config.toml
d_mlp = 1536
activation = "swiglu"
rope_fraction = 1.0
bias = "none"
tie_embeddings = false
parallel_block = false
init_std_down = 0.0149
optimizer = "muon_variant"
lr_mult_up = 1.3
beta1 = 0.9
lr_head = 0.00524
grad_clip = 2.0
schedule = "wsd"
steps = 9797
dataset = "wikipedia_en"
MLP neurons of a small language model. Each row is named by its layer, matrix (down: output weights) and neuron, and shows model dimensions 0-95. Each number is 500 + 25 x the weight over its row's rms, rounded and kept within 0 to 999. Numbers have three digits each. A neuron's up and down rows have the sign that makes its largest values positive.
A block is one neuron, or neurons of one layer that tend to fire together. Before each block is what it responds to, as a language model described it from the Wikipedia text at the highest values.

Description: Sports stat table separators. Cell separators (| or ;) after small numbers like 0 in sports statistics tables, plus words after "is" or "plays" in footballer bios (currently, last, as).
L3.down207:526547511500517488495495468504516572486501475512499496488505548503474523534487498512499526434498450487519524507465457522487502531544479513516510462480483521507496497527535522475517493424506491498485503483512477537482510490504504481486517475525464574479481553518471502479531520479513479479
L3.down627:516526477506501462509508473486516467574502489462528479532501527503509519559508543527504489498427537504504509522499518526502499512525494476491464534525506462555504520483488507503491486501461503489511483491485487504531507502484513502492531530502496528494507498521524502473481527492452522478
L3.down689:516458480508515495528479508495575502509509488509475461498505518469511469481506501519499502497476527499524496455499473473528469475517510508501485528513472536498524509505534543469503475472545508489492484480494507551503475479503492526502548537547552478497486494527499515467489524499465481517
L3.down1310:493531464531491509520465494469527521500528514537532511438509490492535515479487485490502495488518529489491503499532489502520527508491502486469479499499495562493446458505500523467516504517513502516464493478503452498518455488495492482510513513487493486488446478495482461510496459508471507504

Description: Capital J word-starts. Fires on a capital "J" beginning a name, initial or acronym, often in lists or citations, e.g. Jody, J., JASP, Jintao; weaker on other capital initials.
L3.down111:472544476475484479503499528496495542525488512505555526532541499479469476539492563517487493526533536513504530479510493493467496514524516510447478522495495492529461515517476510522505496455488512502453489480458480510499500523491507488511485489551515531474534573514540600491497513499510529533
L3.down208:506536507487466513445499485509471509494518511475493512544503494511531488519505563525500542520492445469536546529518509469536503512466498472504521531550505506476447545529517477513489540479519469468530503526504539475509498472521497515506521487536474454519556489475480519521512536532479507514
L3.down282:541530474443528494480490516523513508433475466507534509515480459522527479543439483533485527466513507522529482471509499472519525501474525498509538546517512510546446486532470514498528460456500451536504485478501506539525519483520504487496476510521468485480549531517495526501473475530464479477
L3.down698:532523504489515464535520560460543456534495478476546477479518488493461495477522481523504544491479467546508543514485476482547481512490531502517507467497532506525496514534496515465529479508505538546497514522511492498493455472509545520471486501464504500521467530489516506475536529467467489503

Description: Abstract attitude/attention nouns. Abstract nouns for attention, interest, attitude or standing, usually the object of a verb and followed by a preposition: attention, interest, hostility, support.
L3.down614:473519500482516484501506476516511517495504488488494500523449487481552470492502484458515460456488517513496480543496496546496495510517503527483505479475475527501447441537499461474527509507508548516545562494509487492501531508522464501554510578475523500533522514511518486466517490528479512461
L3.down616:503501486487519515458532500478512529500513495540494431502511459460498506527489430475522514500463495497515489532513471506506505506447494498515510559494539479544484499515483458492496507499496505501514454541526498524498490522506527500539530493503493502453547526533521489480494500481516495505
L3.down808:492517569461554519462515502528485550507524470563456500471499499517487455473441473465476482464503486507509521520524519505468521525505511510489530498502506563490485515502497457477514516526500503484462494491529508457517546476447494513529514495512509489500512502534533494536498535532469472519
L3.down1055:526469539509496456510483513491469488524485525485536519522449475484490495511460503498495512504478478547519516532554511475468491516519526528481507510487489513530484467500496473531510500528515512490504471490464509505506524541470520483518515509521513470499551504536540468470512500450498472515

Description: Conflict and concern nouns. Abstract nouns for disputes, worries or interactions between parties, usually just before a preposition, such as disputes, concerns, battle, negotiations.
L8.down497:480516532491558487491496506527515452527452470506490506493485465464491470537493533430495530486512517494520476486521484461488484517503522543453504505503440517541459493508501482529490499498505466530527517510493511470490463514480523507502532530512513484484500535516487440500493493467514508511

Description: Digits in statistics tables. Separators and digit fragments inside number-filled tables, firing where a following digit such as 0 is predictable, e.g. 0+0 | 0, 100.0%, 195(0).
L9.down47:521462471493518484511526509517498530532473531542475507521477460459487501513466497489539498529496504470492510518473514513467527483481505490506490499483490499503543453511446493497507509472481500564551487498492513509461496488497487492426544509470466530501433517525532499532482504533478510486
L9.down446:520488500485488558556503536470525517507506482459503471471468508502484452508484525499491492493456527492476496554495462530519500490476511494523556489461501493467505490513451523487520515534544478504492443517505531498514531516507486512517536481534524539493452542506526497494533515487480486505
L9.down953:480511489512479501530450513491513506521474514496480536449478537492542527519472503520495496465484494489467470543543485456509503462514499504474507526537527519483489501511507490520513526459509513504492464515482448508438503486492520502500521485547538499506510475488487499507522488483483481528
L9.down1303:516554494519497453486451463534522543508492516477487480534492523512501435494477525499484490530518472496470467498478507472498531470502488452503511564525537459503461501481564481510490480510503496472454505518499526499549509460529458530455503452476495513511498538498492512455484469494470479515

Description: Capital initial letters. A single capital letter starting a proper name, mostly a person's first or last name in lists, credits or tables, such as Gary H(ines), George H. Morrison, Rollie F(ingers).
L9.down193:508503531527516531478540485508529495498545556478477494470534479481480525516503525478471479501529501563505467469491408551495485496510491527547514514511520512490461553473477482508535506503506502557476489547459503506508533504510512497461545530515467521515524512504472471492504523495478513458
L9.down776:494528461501497481496477526493479479498505500559477485490499488508445478487469496479529501504570531502466524512450496535475475516491493510510495488485472474504478515476500485517488497505498491478530507514511533507531485511505534474484504483557505513468513522484481460512458549554468496478
L9.down1065:467525519484520506494480518480482458475504485505532484471488477480472494488477504475487475500483469495473501511468528526495525512479500509485464469465533492495510495492543532491526503523459515501524483574493471480495492507495526554511530509498502525489497523499512488523556503515477500466
L9.down1254:542462535445498493525479514555513462500483484473556490505535482518537526475542535545463495544513508492494509488507504494481517503492493479481489489496480453492528506524464503462450491508514494512466493484484494481519497505542469484527496545500506489485469513459476477524483457497481492506

Description: Start of surname or initial. First letter or inner word piece of a person's name, usually the surname or middle initial after a given name, e.g. Hadi, Foz, Frank A.
L8.down97:499533547532477507541511476530496438514534488486495552485467539490466480513473464494496530484486473508525492477504507534497537512556523484508480463534485520514538540454529545478503532476522497526499473458432507488493465489508498539495519512508477479487516492535487488520473478516507486526

Description: Head noun of subject phrase. Abstract or time head nouns ending a noun phrase, often a subject before its verb or of: Three years later, Fisher's role in, his views were.
L9.down15:473519473477492522489494483524506525535481489483544469549474480533521482480492496486497502493490455539471522494509572501526502518466473499514514502508459475505499501473501516496483511554489461494485505537479450513481499501505514490516528509516520461533500508515525517479536527497498473517
L9.down442:504489559533512479516495471534468512518482469504508482535492504525505506489479489490504530542475512517536494476515507517456533516496492479489528499534535503555518449512555536447490522517503511455482479504496528497513519545497532496464504506475535541453499535487541479485552503496480445515
L9.down544:485494524489477474447504478483487474485457477515480471511469548503544482507475487470521526489490486486458477545504501491493536501531492550490480471532446507539512557463551480494456479467504485478500482499525523518516475506479487452535518539484524553478502476514510503475496496512476507530
L9.down1502:493502453490510490498509500492492496482513427458537489490494471513437496474485502461470504507541463486461527487520479457534504521517550513519531486480538509506531541542501470477473514529487534528501445437498465468512455519519496518462511429500523462508504498514505491514492519488472472526

Description: Score separators in results. Dash or hyphen between two numbers in sports match scores and vote tallies (3-1, 2–0, 7–2), plus "to" and "|" in scores; weaker scattered word fragments.
L8.down1513:510463501492480526512492493493484462519520486513523515533501527518464502498455517459460499510471522474481485525486482484474511496504513492492525449521488480455495519464507475473533494534527461529517453523486480529533498512528511514495482471485484481497471496444521539499476505557467519532